From a checkpoint of a small transformer trained on Wikipedia: width 256, 8 heads of 32 (2 for keys and values).
MLP neurons of a small language model. Each row is named by its layer, matrix (gate and up: input weights; down: output weights) and neuron, and shows model dimensions 80-175. Each number is 50 + 12 x the weight over its row's rms, rounded and kept within 0 to 99. A neuron's up and down rows have the sign that makes its largest values positive.
Before each neuron's rows, "fires in" lists the words (lower case) most often at its 100 highest values on Wikipedia text that the model never trained on.

fires in: "at", "earned", "from", "degree", "in", "of"
L2.gate437:50 46 51 79 48 67 68 50 42 52 46 78 45 70 58 74 44 44 60 48 46 54 42 42 32 47 52 35 54 52 58 50 50 48 61 36 34 70 53 72 81 41 40 45 48 53 50 36 43 39 58 50 45 59 69 60 26 45 43 17 24 50 52 53 44 50 56 55 36 56 64 36 35 34 61 30 61 40 32 52 60 74 49 59 37 70 56 50 55 53 33 56 51 59 49 56
L2.up437:60 41 58 59 40 53 69 30 60 57 60 57 60 54 42 65 53 81 70 47 57 37 32 61 40 48 27 45 67 59 34 31 54 29 58 61 41 63 47 47 52 34 37 52 52 51 59 37 41 43 62 48 54 55 53 47 33 58 38 32 36 57 60 76 50 63 71 64 26 57 67 50 37 56 57 57 58 37 36 64 64 48 41 69 43 59 46 35 60 49 44 62 61 65 46 62
L2.down437:60 29 46 44 64 54 53 30 57 61 41 52 68 61 63 65 44 46 59 44 30 32 38 32 56 66 40 48 61 76 52 65 35 64 45 43 58 60 57 73 67 26 48 38 41 54 54 57 48 38 58 53 26 27 56 53 36 52 57 31 41 55 35 64 64 67 63 30 31 50 49 37 46 52 68 35 58 69 31 32 37 60 48 46 44 61 51 52 40 73 45 42 57 48 49 64

fires in: "of", "to", "for", "on", "with", "in"
L8.gate389:41 47 29 60 50 53 45 42 56 58 44 40 51 54 46 70 53 44 51 51 51 61 58 40 63 46 49 43 61 42 55 39 62 35 38 75 37 56 40 49 61 45 25 61 61 55 35 63 29 44 45 43 67 61 72 60 54 32 56 70 51 49 47 66 54 25 56 50 25 57 51 32 33 53 56 47 44 45 60 80 55 64 44 35 55 58 55 64 26 66 50 70 61 42 45 41
L8.up389:54 40 22 43 51 35 52 59 37 31 44 33 58 57 28 74 50 62 36 52 50 45 70 54 60 45 61 37 62 55 39 42 61 28 32 36 31 43 43 50 84 47 47 52 40 39 24 50 48 43 26 49 38 55 47 58 73 61 33 80 49 34 53 63 57 40 53 56 56 47 51 98 48 62 41 53 49 71 72 42 32 55 50 52 65 63 55 64 33 58 41 55 50 47 51 44
L8.down389:46 48 00 59 51 52 57 59 41 54 45 68 63 49 55 34 39 42 48 51 58 75 42 48 43 47 41 40 52 33 48 55 49 39 58 71 41 68 55 50 50 45 50 56 65 46 52 51 47 26 77 73 51 55 44 47 29 56 59 49 35 69 52 57 44 56 46 46 69 42 53 54 50 57 47 50 71 70 50 48 57 65 28 36 35 36 43 64 58 82 51 49 40 50 55 49

fires in: "the"
L9.gate260:38 41 60 31 45 43 47 38 46 46 47 66 55 59 32 62 57 46 46 32 39 51 29 35 53 48 43 66 47 37 56 75 43 42 44 49 27 82 53 55 51 36 56 53 69 75 31 49 56 52 48 67 56 43 67 75 37 42 55 46 55 43 76 39 50 39 69 56 73 35 50 47 70 47 53 31 22 59 48 52 44 16 58 43 35 36 67 42 55 53 52 45 37 44 77 41
L9.up260:32 56 34 32 58 69 50 31 40 63 55 53 59 54 42 47 56 68 67 64 43 47 35 49 54 59 34 54 22 65 44 75 51 53 45 20 43 46 71 52 54 36 35 31 42 48 46 49 55 46 24 26 48 46 60 50 73 54 60 47 63 51 56 61 58 40 82 36 67 68 44 53 65 33 61 42 46 38 44 46 42 70 66 56 59 54 64 41 29 56 68 53 49 35 61 58
L9.down260:28 48 13 47 53 54 55 46 51 44 65 52 21 70 35 28 54 46 50 76 59 54 42 61 40 31 57 52 66 51 64 39 46 54 52 52 48 62 41 52 41 70 38 50 42 47 37 34 41 75 48 52 58 68 39 54 47 53 54 67 40 48 55 74 33 58 53 56 98 28 59 44 47 51 43 43 41 41 52 58 42 21 66 39 50 28 57 69 57 84 55 80 69 74 48 28

fires in: "under", "by", "in", "on", "executive"
L8.gate133:26 69 46 70 49 54 53 35 53 37 27 40 34 66 29 52 57 55 45 52 58 39 39 54 41 57 57 54 42 62 59 39 52 44 59 53 47 33 63 54 46 43 52 52 45 36 61 62 50 44 62 45 46 53 49 78 63 49 41 47 53 61 61 57 47 59 53 72 48 44 53 48 39 60 74 45 52 59 29 81 62 55 38 54 58 47 35 66 51 48 37 64 64 50 68 36
L8.up133:51 59 48 49 23 39 74 37 55 37 47 50 24 27 38 57 68 53 46 59 38 26 36 63 38 45 40 68 49 48 80 49 66 54 36 47 23 60 57 46 68 35 38 47 62 51 53 51 43 56 45 50 54 58 68 53 42 45 44 41 50 45 60 49 53 57 47 44 46 38 39 70 76 44 56 40 51 42 45 75 53 31 31 39 71 31 49 57 22 44 38 41 68 47 54 41
L8.down133:40 54 33 45 60 59 37 68 52 63 55 33 69 48 41 55 38 48 50 31 68 59 31 34 43 56 56 40 42 65 43 64 44 31 44 52 56 47 47 41 45 52 41 62 32 35 54 50 31 54 73 51 41 45 44 50 43 67 75 52 56 65 48 48 56 49 40 69 69 55 56 16 32 58 51 54 40 59 43 47 41 50 35 49 41 46 53 55 57 57 37 43 41 56 40 47

fires in: "after", "with", "despite", "if", "following", "upon"
L3.gate129:37 65 50 52 34 62 36 64 62 22 58 54 52 41 31 74 56 53 34 61 58 37 42 57 42 49 47 56 59 68 46 65 46 53 60 72 38 60 33 65 52 51 26 27 68 64 33 56 53 39 60 33 46 72 46 66 61 54 45 45 36 43 43 70 46 27 56 28 27 84 47 60 46 42 37 36 50 46 42 56 73 61 56 52 40 47 30 51 56 42 29 58 47 60 50 50
L3.up129:52 53 42 49 57 44 38 78 19 67 57 60 55 51 50 36 53 51 50 33 43 35 26 41 66 55 42 63 39 61 41 52 39 41 48 52 44 39 39 52 43 34 30 37 62 65 65 55 46 66 56 68 14 45 49 48 76 59 62 47 44 57 72 30 52 67 41 53 55 42 69 38 39 40 43 69 40 52 68 91 45 63 48 38 35 31 54 65 63 34 30 64 59 42 64 43
L3.down129:49 57 85 61 69 23 58 55 62 41 41 59 63 56 55 67 54 53 50 47 51 32 54 35 39 22 36 49 70 39 30 29 41 60 52 24 38 55 58 53 68 32 56 45 59 49 52 71 52 42 43 65 67 60 61 55 37 49 59 38 65 59 64 51 47 41 37 57 49 49 42 54 63 58 56 47 64 46 61 50 58 51 42 57 60 61 52 41 32 43 72 40 72 66 54 60

fires in: "to", "will", "would", "as", "can"
L8.gate878:45 49 48 44 57 38 63 50 56 67 44 44 55 40 44 55 24 57 57 78 73 64 44 49 33 39 60 43 48 54 37 72 38 44 44 41 62 70 45 59 48 59 54 38 32 53 48 35 43 56 46 42 45 64 79 30 42 39 66 38 62 55 29 41 47 25 39 38 58 75 52 58 51 71 50 62 47 78 60 39 44 38 47 60 58 49 58 64 54 53 65 47 37 33 49 58
L8.up878:29 48 37 36 53 39 51 54 54 42 60 36 44 38 53 37 65 44 42 67 40 63 73 66 78 44 47 42 48 59 65 58 59 32 64 45 56 57 80 45 46 39 31 56 43 46 40 37 40 41 42 69 68 73 56 53 27 64 34 87 51 46 43 44 30 43 55 45 53 60 77 52 54 80 49 52 54 74 41 48 29 44 48 31 26 51 54 38 43 59 73 70 58 26 27 56
L8.down878:42 42 27 49 56 42 40 54 77 53 61 42 31 48 54 53 42 37 44 54 51 48 41 55 39 56 49 49 72 63 43 66 75 37 51 49 28 34 43 45 48 55 48 55 35 43 59 64 43 39 60 47 47 66 52 27 55 56 68 63 48 57 37 65 63 49 22 39 69 44 66 59 37 40 39 58 65 53 41 79 50 66 35 34 22 60 48 24 58 57 38 49 29 65 62 39

fires in: "of", "with", "alongside", "assists", "gave", "without"
L2.gate939:20 47 41 65 44 51 42 58 42 58 56 44 44 47 57 51 60 39 62 46 32 63 51 56 69 65 27 51 49 63 59 70 45 48 45 42 25 69 25 45 34 42 41 58 34 69 36 26 40 45 56 53 61 64 33 32 73 50 54 53 39 26 58 82 71 49 47 56 40 56 49 49 59 37 60 29 43 42 66 27 38 51 51 36 50 53 44 43 34 48 31 43 61 52 56 42
L2.up939:35 36 56 10 54 50 46 50 61 45 57 40 40 67 40 36 53 50 44 63 34 55 48 50 56 54 54 55 51 48 50 62 65 40 37 44 27 55 39 44 61 48 23 46 45 55 19 38 62 36 29 54 67 45 52 52 54 33 60 50 35 28 58 56 60 46 51 47 40 49 41 54 56 37 62 44 45 66 43 31 48 52 56 64 40 41 40 36 42 41 24 65 35 51 67 45
L2.down939:57 42 24 64 38 59 47 56 54 39 57 54 59 55 46 29 56 52 48 47 57 48 47 17 45 44 66 57 34 69 62 44 40 46 44 64 38 24 62 29 56 61 60 37 57 35 67 23 66 48 65 59 52 32 54 71 67 59 33 33 71 62 32 60 54 55 73 55 52 61 42 35 31 53 67 58 47 70 55 48 68 43 53 52 58 42 49 59 37 78 29 62 31 59 49 56

fires in: "of"
L6.gate1012:52 51 74 57 63 33 43 40 73 73 68 46 33 54 50 79 53 49 62 44 47 51 61 23 56 39 44 52 54 46 32 37 62 54 73 55 50 68 40 70 52 42 73 37 53 40 51 16 43 37 54 42 45 84 43 38 71 38 37 49 55 51 55 49 28 52 35 59 56 45 43 37 55 34 54 41 54 55 72 54 55 55 40 53 38 40 44 39 33 29 42 57 55 61 65 46
L6.up1012:51 43 61 39 50 49 63 41 46 58 42 39 64 51 32 52 45 37 32 31 36 47 66 56 31 49 54 61 56 57 59 64 48 41 28 59 48 57 49 24 63 37 34 50 49 32 43 70 41 50 62 22 67 42 47 50 59 50 44 43 41 51 73 46 78 60 34 55 37 48 31 48 58 53 60 53 54 54 32 50 44 71 54 49 67 44 45 41 52 42 35 20 55 57 58 53
L6.down1012:49 40 22 55 85 57 58 50 64 64 42 51 64 42 47 71 54 30 39 47 47 63 78 37 68 53 48 64 48 51 60 41 69 45 53 48 40 42 36 44 42 51 36 24 62 60 45 65 47 52 56 62 40 57 63 55 42 58 55 52 51 38 53 57 67 58 39 60 37 37 56 57 42 36 49 40 72 40 57 56 31 37 49 57 53 52 44 57 69 43 35 48 54 65 44 28

fires in: "in", "of", "for", "force", "forces"
L9.gate115:49 38 53 70 56 50 54 47 42 55 53 42 56 50 66 51 51 53 51 47 45 42 51 66 63 29 47 44 52 46 44 34 66 41 43 40 71 54 80 39 52 48 55 44 43 57 21 35 46 52 53 56 62 65 44 61 60 55 29 49 58 29 51 53 55 56 52 32 66 51 44 63 54 44 48 50 53 72 66 48 59 59 47 49 50 61 61 80 43 28 45 41 51 40 65 94
L9.up115:32 43 42 49 59 53 57 42 43 71 67 37 54 58 42 53 43 39 61 15 61 57 39 62 40 40 46 64 69 53 63 57 52 35 53 41 48 59 40 62 51 49 52 59 65 62 59 47 50 06 52 69 50 61 45 54 70 54 65 58 45 38 27 60 45 43 26 35 54 53 36 52 37 46 50 32 50 34 51 57 55 52 32 59 48 57 48 74 42 35 46 41 46 68 50 50
L9.down115:43 13 00 42 87 53 39 54 44 62 51 60 49 48 56 55 59 53 51 42 42 70 52 55 56 45 46 61 51 54 50 60 45 56 40 63 63 43 63 78 45 59 35 36 54 51 49 53 41 41 62 53 54 45 56 55 28 50 21 35 54 35 35 52 44 49 49 52 63 58 23 42 63 36 34 36 63 51 57 64 57 38 51 53 56 56 40 61 52 56 53 74 70 36 53 42

fires in: "on", "of"
L9.gate196:38 74 40 56 46 36 53 53 56 60 70 63 42 51 43 69 48 36 47 57 73 57 46 57 60 51 42 51 59 55 75 60 75 44 46 58 72 46 58 38 26 71 43 54 55 49 55 72 76 67 46 56 30 68 50 58 48 41 52 62 41 31 54 51 45 58 58 39 54 42 30 43 47 46 72 56 47 28 38 58 65 52 58 40 53 68 43 71 56 50 50 37 50 54 43 60
L9.up196:35 44 36 61 62 60 36 34 39 66 45 62 75 60 38 38 64 48 72 57 48 49 65 44 55 36 44 39 47 63 57 49 54 78 27 53 54 41 60 37 52 34 60 52 68 39 40 55 69 47 59 60 48 81 40 42 80 55 51 36 63 48 57 74 54 46 41 45 64 54 48 31 14 40 53 62 37 57 57 54 78 51 72 35 43 48 52 40 53 47 57 48 45 34 57 53
L9.down196:49 62 61 55 48 42 52 41 65 60 63 50 35 59 51 62 35 38 74 63 53 56 31 55 21 50 55 51 54 50 60 47 56 64 48 39 36 41 39 65 63 29 71 82 41 55 50 54 69 61 73 52 28 51 58 36 70 67 39 51 50 54 49 37 55 46 51 71 58 36 67 57 54 58 66 39 46 60 55 47 52 67 60 35 34 80 55 81 66 55 49 52 59 49 56 62

fires in: "has", "have", "can", "to", "had", "should"
L9.gate569:40 50 56 53 49 42 42 63 59 47 33 34 56 68 38 66 44 53 59 56 51 52 55 49 66 32 61 27 61 47 76 55 48 31 52 47 51 49 55 46 27 53 45 76 35 50 52 53 55 62 52 53 44 43 75 59 63 74 43 55 48 68 74 30 65 32 54 45 33 49 70 35 36 46 49 32 72 60 40 50 44 66 51 49 60 56 55 61 62 58 58 52 53 50 53 53
L9.up569:47 36 65 63 43 48 30 41 73 26 63 60 54 52 54 36 50 44 43 64 42 56 66 54 64 65 50 45 34 62 38 48 44 58 51 45 57 61 52 49 36 54 37 68 48 36 46 43 46 41 42 39 75 47 44 34 33 56 59 66 55 53 73 66 40 76 57 63 56 49 31 51 73 48 38 60 39 43 46 48 45 44 28 69 51 54 77 29 63 67 60 43 38 25 50 75
L9.down569:48 43 67 48 56 64 39 47 35 37 40 32 30 69 58 40 60 51 75 37 51 55 45 57 58 53 47 64 52 70 59 36 39 48 63 27 63 33 44 49 60 35 34 53 58 63 56 41 47 54 48 38 44 56 68 54 49 39 27 61 52 66 50 43 31 54 27 46 59 64 89 33 62 34 74 36 60 63 58 33 49 35 80 35 59 44 61 34 44 78 57 54 46 49 60 49

fires in: "of", "in", "to", "into", "for"
L8.gate895:62 41 44 51 52 44 38 57 57 53 51 60 46 41 58 64 49 27 61 48 68 64 56 41 39 46 46 64 29 36 35 45 45 53 34 60 47 61 30 42 49 25 36 67 48 43 39 35 49 57 66 63 60 44 50 57 74 62 41 32 37 38 58 57 66 51 67 48 45 62 51 67 54 46 73 45 57 54 62 64 49 38 65 56 68 64 63 37 47 36 52 47 54 51 59 38
L8.up895:30 36 35 44 55 89 56 32 52 71 67 41 70 55 44 53 30 51 51 56 41 67 43 49 45 48 50 55 56 44 55 54 55 72 51 74 45 61 51 44 30 56 47 36 69 37 43 42 55 50 44 23 52 65 53 53 56 50 38 46 50 47 49 30 64 69 41 45 53 56 59 46 47 46 65 46 65 62 42 58 53 79 66 60 51 57 56 60 44 30 47 49 45 50 40 47
L8.down895:43 50 39 46 53 25 39 47 48 37 65 47 61 54 32 54 58 50 65 41 68 69 48 28 68 73 58 50 37 17 76 66 42 45 73 61 66 53 73 60 58 62 42 58 36 56 27 44 21 46 57 56 47 64 74 63 54 60 60 61 40 34 48 46 75 28 56 58 64 44 40 18 44 52 53 51 67 41 50 60 48 45 45 46 31 50 59 51 45 56 44 58 49 49 47 39

fires in: "to", "reach"
L6.gate482:53 49 48 70 47 51 43 46 59 62 38 42 37 58 45 48 46 25 34 61 40 47 66 65 59 46 35 60 49 27 65 58 58 54 56 36 22 56 62 37 59 53 61 40 62 43 46 62 32 59 58 65 62 37 61 72 57 65 36 44 78 37 60 50 51 56 63 36 45 68 66 50 34 58 43 48 63 38 24 45 45 59 31 74 17 73 45 52 55 57 40 77 58 78 43 54
L6.up482:45 44 43 62 51 52 66 59 66 32 69 56 50 59 42 75 57 32 57 53 59 73 47 31 46 66 43 27 58 45 52 35 55 37 43 76 33 39 43 47 53 54 41 46 47 43 31 64 72 44 28 48 65 53 58 48 73 42 38 61 42 61 33 57 45 51 44 31 52 43 50 65 68 50 38 53 27 53 55 57 33 39 35 67 39 51 49 61 44 55 47 60 45 65 50 54
L6.down482:57 43 46 56 36 43 64 49 64 60 53 44 43 57 52 50 48 50 79 49 42 77 53 52 56 47 30 45 43 41 50 75 42 65 28 40 68 61 59 56 66 47 53 57 54 46 39 19 60 28 67 50 43 41 39 60 71 55 29 53 44 52 50 68 47 42 45 57 49 56 42 59 65 48 64 55 71 63 41 30 57 42 49 49 48 40 61 65 56 72 51 39 45 26 38 54

fires in: "of", "for", "on", "in"
L6.gate781:56 51 54 66 32 56 63 52 58 65 70 65 24 55 35 55 59 55 68 46 38 50 21 44 55 30 69 56 50 37 61 61 62 44 46 44 42 52 18 37 54 54 52 57 43 48 40 48 43 58 46 49 57 58 39 69 52 34 41 61 67 46 56 44 50 76 39 52 70 87 54 39 68 60 50 54 48 45 37 81 50 47 36 45 55 56 48 55 34 31 62 40 55 37 70 59
L6.up781:44 60 64 62 52 34 46 39 52 79 80 52 39 43 33 43 77 59 48 54 34 37 53 53 54 42 27 57 48 52 44 66 52 52 35 48 34 55 65 45 49 63 55 33 45 43 43 53 57 30 70 41 65 38 37 51 56 51 44 36 71 49 66 44 66 20 47 39 47 52 57 74 36 52 57 38 52 75 49 71 60 44 31 51 54 48 31 65 49 42 57 54 39 54 77 58
L6.down781:28 48 45 64 59 45 50 62 49 58 51 29 71 76 33 54 47 52 44 34 44 34 63 57 57 48 34 39 71 30 41 38 49 55 67 62 43 58 54 51 78 55 52 42 56 25 50 29 60 45 35 57 51 45 24 71 65 56 61 64 36 33 63 55 39 46 56 41 46 45 40 50 34 49 79 45 65 70 65 46 44 51 61 44 46 61 41 67 40 66 58 59 34 63 56 40

fires in: "and", "of", "a"
L8.gate915:39 35 31 72 67 59 53 27 63 53 75 62 57 49 52 53 41 39 34 34 56 50 43 43 43 48 50 50 66 37 54 47 61 24 50 40 28 56 31 31 32 40 47 64 48 46 59 47 30 46 57 50 41 45 58 69 46 33 39 63 47 52 48 46 58 72 51 50 59 53 55 39 61 18 55 36 44 40 37 47 49 61 46 55 38 68 44 51 37 58 42 56 54 48 32 45
L8.up915:53 50 50 56 49 55 46 38 46 33 52 52 67 63 59 49 38 47 43 33 57 37 32 53 41 36 30 57 36 54 62 30 73 41 44 33 44 42 57 36 43 64 52 37 45 66 46 41 44 30 37 42 26 42 55 36 42 22 43 68 52 73 60 51 42 49 62 45 34 23 18 54 66 41 56 46 48 64 42 45 71 46 43 52 36 65 68 57 44 51 45 51 72 49 54 57
L8.down915:44 42 66 53 36 48 59 50 59 51 44 71 41 45 37 56 36 62 47 49 50 35 47 50 26 49 47 53 27 29 31 45 65 60 68 47 52 36 44 56 64 27 44 40 35 51 51 37 44 40 76 50 63 72 60 49 45 69 60 71 51 42 40 59 31 55 59 60 52 58 65 75 67 54 43 46 50 49 34 29 47 41 47 51 38 60 74 45 77 22 54 54 47 63 71 61

fires in: "university", "college", "list", "hall", "class", "carolina"
L3.gate741:40 48 60 46 72 40 45 58 70 68 58 27 63 51 64 49 59 36 69 38 43 39 43 70 40 73 54 44 37 54 55 33 62 48 41 40 36 34 67 33 58 74 38 56 84 55 55 42 43 62 55 63 58 58 67 64 50 72 38 48 61 42 54 43 35 55 57 84 47 32 56 35 62 43 48 51 57 56 50 19 46 41 51 50 48 47 49 51 45 28 57 61 64 42 44 50
L3.up741:55 51 41 56 71 65 39 46 60 62 48 38 49 51 47 46 59 53 48 55 65 45 43 72 62 71 50 38 42 56 63 46 51 42 57 45 58 48 70 61 53 41 58 53 57 55 44 75 45 62 40 54 41 42 41 28 39 40 40 71 50 34 34 64 35 43 61 46 43 40 35 53 68 42 54 46 67 66 70 56 40 58 81 56 55 56 56 43 57 44 36 54 47 60 52 43
L3.down741:27 60 33 51 55 55 55 43 55 65 31 51 71 53 45 70 76 57 44 54 58 54 54 68 41 58 66 60 43 42 58 32 37 48 56 49 43 55 47 57 62 50 42 45 57 40 47 59 58 42 21 29 67 49 64 33 55 47 34 59 54 44 51 55 66 58 53 46 30 40 51 53 69 55 51 71 63 59 51 53 48 56 66 39 68 59 49 62 43 60 35 38 50 38 26 38

fires in: "after", "to", "at", "of"
L8.gate588:60 48 41 66 39 41 70 63 77 71 47 41 45 53 42 39 44 46 38 57 56 35 26 31 62 63 40 55 51 62 50 39 76 44 43 52 40 62 52 52 39 43 39 64 54 39 39 62 56 67 60 58 41 49 49 29 56 32 58 43 64 53 56 56 51 58 70 43 68 48 53 66 39 63 37 61 49 24 60 71 52 60 50 80 45 62 59 58 56 45 37 34 62 52 68 49
L8.up588:51 46 46 80 57 54 42 50 64 39 62 48 49 60 44 47 79 05 76 36 46 46 46 41 41 46 33 30 52 32 44 42 47 53 59 35 28 68 58 47 23 29 37 38 45 78 37 47 62 49 48 54 63 67 65 44 30 52 49 52 39 58 40 50 49 40 67 48 41 39 59 56 63 49 53 56 43 39 40 57 61 46 32 28 50 68 53 76 44 39 27 28 48 41 53 53
L8.down588:51 46 38 35 52 47 33 66 60 51 50 65 69 47 46 65 56 70 56 58 54 55 36 56 40 28 22 47 29 50 66 50 16 61 40 53 41 44 48 69 81 54 52 52 65 41 65 69 50 37 40 58 55 38 39 63 42 67 47 57 39 46 33 39 34 67 54 65 52 69 49 54 54 43 45 43 55 23 51 42 62 38 69 57 45 39 53 67 60 51 53 58 51 80 53 47

fires in: "with", "and", "into", "in", "to", "of"
L8.gate651:57 50 44 84 69 54 69 46 62 56 40 42 74 51 30 65 63 53 06 41 43 46 50 20 43 51 45 37 67 55 49 53 54 30 50 39 43 41 63 61 57 47 35 66 58 59 49 23 45 43 55 47 51 38 31 63 37 41 40 44 54 59 33 66 46 31 50 57 68 53 23 38 82 41 34 20 47 52 58 55 54 67 57 44 43 44 57 59 40 64 45 38 52 47 35 47
L8.up651:46 58 16 67 53 49 69 59 45 61 47 49 32 40 47 61 52 49 63 43 58 57 74 39 33 51 59 62 54 37 60 49 33 53 43 59 45 58 69 39 76 64 53 55 65 67 42 48 43 41 40 76 39 56 56 33 47 62 39 47 47 58 58 49 45 37 61 59 55 63 31 54 56 28 52 51 38 52 62 49 51 52 57 56 68 50 55 80 41 48 58 50 56 26 37 51
L8.down651:44 71 00 44 58 49 59 59 71 57 57 51 45 40 56 65 56 38 46 47 55 75 49 27 33 46 35 57 69 36 32 53 44 50 29 71 56 56 45 53 49 52 66 35 56 61 59 53 52 56 55 47 50 66 34 64 45 39 61 42 54 56 50 73 64 36 41 43 57 54 37 57 48 58 33 54 63 52 47 53 60 63 40 54 67 60 47 50 69 49 51 59 66 59 52 48

fires in: "can", "to", "could", "may", "must"
L3.gate265:44 28 51 68 44 36 61 53 51 26 38 57 50 42 64 55 53 37 72 77 43 57 45 48 55 50 57 39 49 56 72 68 51 46 49 54 56 22 47 48 39 74 41 46 48 51 30 49 66 29 54 48 52 43 47 53 51 54 62 49 56 33 62 43 15 46 50 60 60 35 58 54 32 52 35 50 66 74 65 45 31 54 36 59 33 60 43 38 60 67 68 53 38 45 22 38
L3.up265:56 49 49 70 44 39 36 56 32 45 38 57 55 68 41 33 38 65 64 49 37 50 46 35 68 52 35 41 45 38 63 55 53 46 54 43 56 58 23 41 58 36 54 53 51 70 21 50 64 45 52 55 48 56 65 55 56 52 50 69 49 40 39 38 44 55 52 64 57 23 54 61 40 58 52 54 50 51 44 47 41 44 45 61 37 64 44 48 44 49 49 73 44 54 20 58
L3.down265:48 41 47 62 44 37 50 40 47 37 44 51 49 60 51 47 55 43 44 57 40 80 44 50 74 41 68 60 46 48 39 65 52 62 34 40 59 51 35 49 68 31 86 60 38 54 50 42 47 39 43 53 49 34 57 53 55 61 44 58 60 43 39 23 33 43 37 65 34 18 88 53 56 49 47 72 41 65 58 25 56 56 46 57 60 52 36 29 28 79 49 42 67 54 52 51

fires in: "a", "the", "s", "first"
L9.gate667:63 55 65 51 53 34 48 44 47 41 51 49 49 77 22 67 26 71 52 37 48 65 52 53 26 34 62 53 45 49 49 64 55 47 55 49 35 59 35 61 36 35 41 52 42 50 60 51 33 55 42 52 45 66 44 46 52 31 81 48 41 54 46 31 28 37 57 51 44 45 29 56 37 37 61 27 22 61 69 61 60 27 59 35 45 55 71 40 39 43 64 44 46 46 47 58
L9.up667:43 36 42 37 52 38 40 45 50 73 42 53 68 37 26 43 50 37 64 77 46 54 48 44 48 60 49 50 58 48 55 32 59 62 57 47 49 50 59 33 46 56 50 44 40 51 64 63 63 63 25 61 28 38 40 46 24 74 67 49 32 48 49 56 52 46 55 41 44 31 57 40 71 61 47 54 35 56 45 44 57 56 50 48 51 60 31 43 40 57 55 56 46 48 72 24
L9.down667:28 44 02 60 61 51 45 58 55 51 61 59 44 56 46 44 34 54 30 64 64 56 65 21 58 44 60 64 49 53 44 61 51 39 49 52 42 61 51 38 34 37 31 44 21 28 49 63 42 57 66 50 52 34 19 51 42 39 50 54 36 54 54 61 54 44 49 49 72 36 55 50 66 63 45 56 51 52 54 33 58 63 29 53 37 46 49 60 61 34 23 46 49 35 61 28

fires in: "at", "county", "university", "from", "loan", "college"
L6.gate889:50 35 72 61 52 43 38 50 71 60 51 45 63 56 46 58 57 49 56 46 43 41 57 71 60 51 47 44 65 63 69 58 44 60 33 53 58 57 57 82 87 40 40 69 48 34 50 53 59 43 23 39 42 68 62 44 51 53 47 48 52 47 53 69 30 54 50 70 39 61 42 60 41 48 53 28 41 47 47 46 45 25 66 48 34 55 40 49 66 77 37 49 38 64 45 49
L6.up889:64 31 56 41 53 45 41 65 61 54 59 41 58 49 44 65 56 54 57 41 59 32 50 46 53 51 53 55 56 61 55 51 29 53 47 50 63 64 78 34 42 37 61 36 44 69 42 61 40 81 57 45 26 54 50 42 45 51 61 51 56 53 57 64 52 55 68 61 45 33 37 41 54 45 54 53 60 48 56 37 42 50 45 40 52 39 58 33 72 31 41 65 46 68 46 50
L6.down889:43 49 20 55 54 58 63 44 20 38 45 70 47 43 84 39 52 48 51 68 50 70 63 42 62 30 53 58 44 23 28 50 51 33 50 35 43 49 40 48 21 52 52 39 32 57 55 47 49 59 60 62 69 40 53 37 54 56 50 70 57 62 41 46 57 40 69 46 72 59 40 45 53 77 76 48 46 47 60 62 64 83 32 64 42 60 59 55 51 52 59 16 56 31 53 60

fires in: "to", "the"
L9.gate600:17 54 43 66 54 41 72 48 68 49 37 44 67 32 43 43 39 55 57 61 41 25 79 47 67 47 64 69 71 25 35 55 63 54 49 41 45 69 52 50 42 45 51 57 67 44 36 51 42 38 59 49 45 33 40 54 40 31 46 54 38 45 49 62 41 58 51 27 69 61 46 51 57 46 30 47 46 17 41 30 54 35 29 57 45 48 51 39 48 55 58 48 52 38 29 66
L9.up600:51 60 23 47 34 30 56 54 69 47 64 60 65 26 62 63 57 60 44 62 45 62 47 34 55 53 58 41 50 44 40 53 43 53 39 69 64 59 58 60 51 33 58 44 67 33 43 52 65 44 51 31 76 58 58 53 55 30 61 57 30 46 49 67 46 50 59 38 61 39 60 61 68 36 53 58 57 39 47 76 41 54 81 68 55 61 20 41 40 70 41 31 54 32 48 60
L9.down600:53 58 10 34 24 46 54 64 60 42 39 54 57 69 38 38 49 57 61 46 50 68 59 39 56 61 34 47 43 33 37 39 21 44 44 41 48 45 38 31 68 47 65 56 70 72 59 76 36 72 40 70 64 58 46 45 45 53 53 26 59 44 43 52 64 76 62 35 82 46 43 46 52 31 67 63 54 57 41 36 56 47 34 41 43 63 55 59 50 58 44 42 35 51 54 51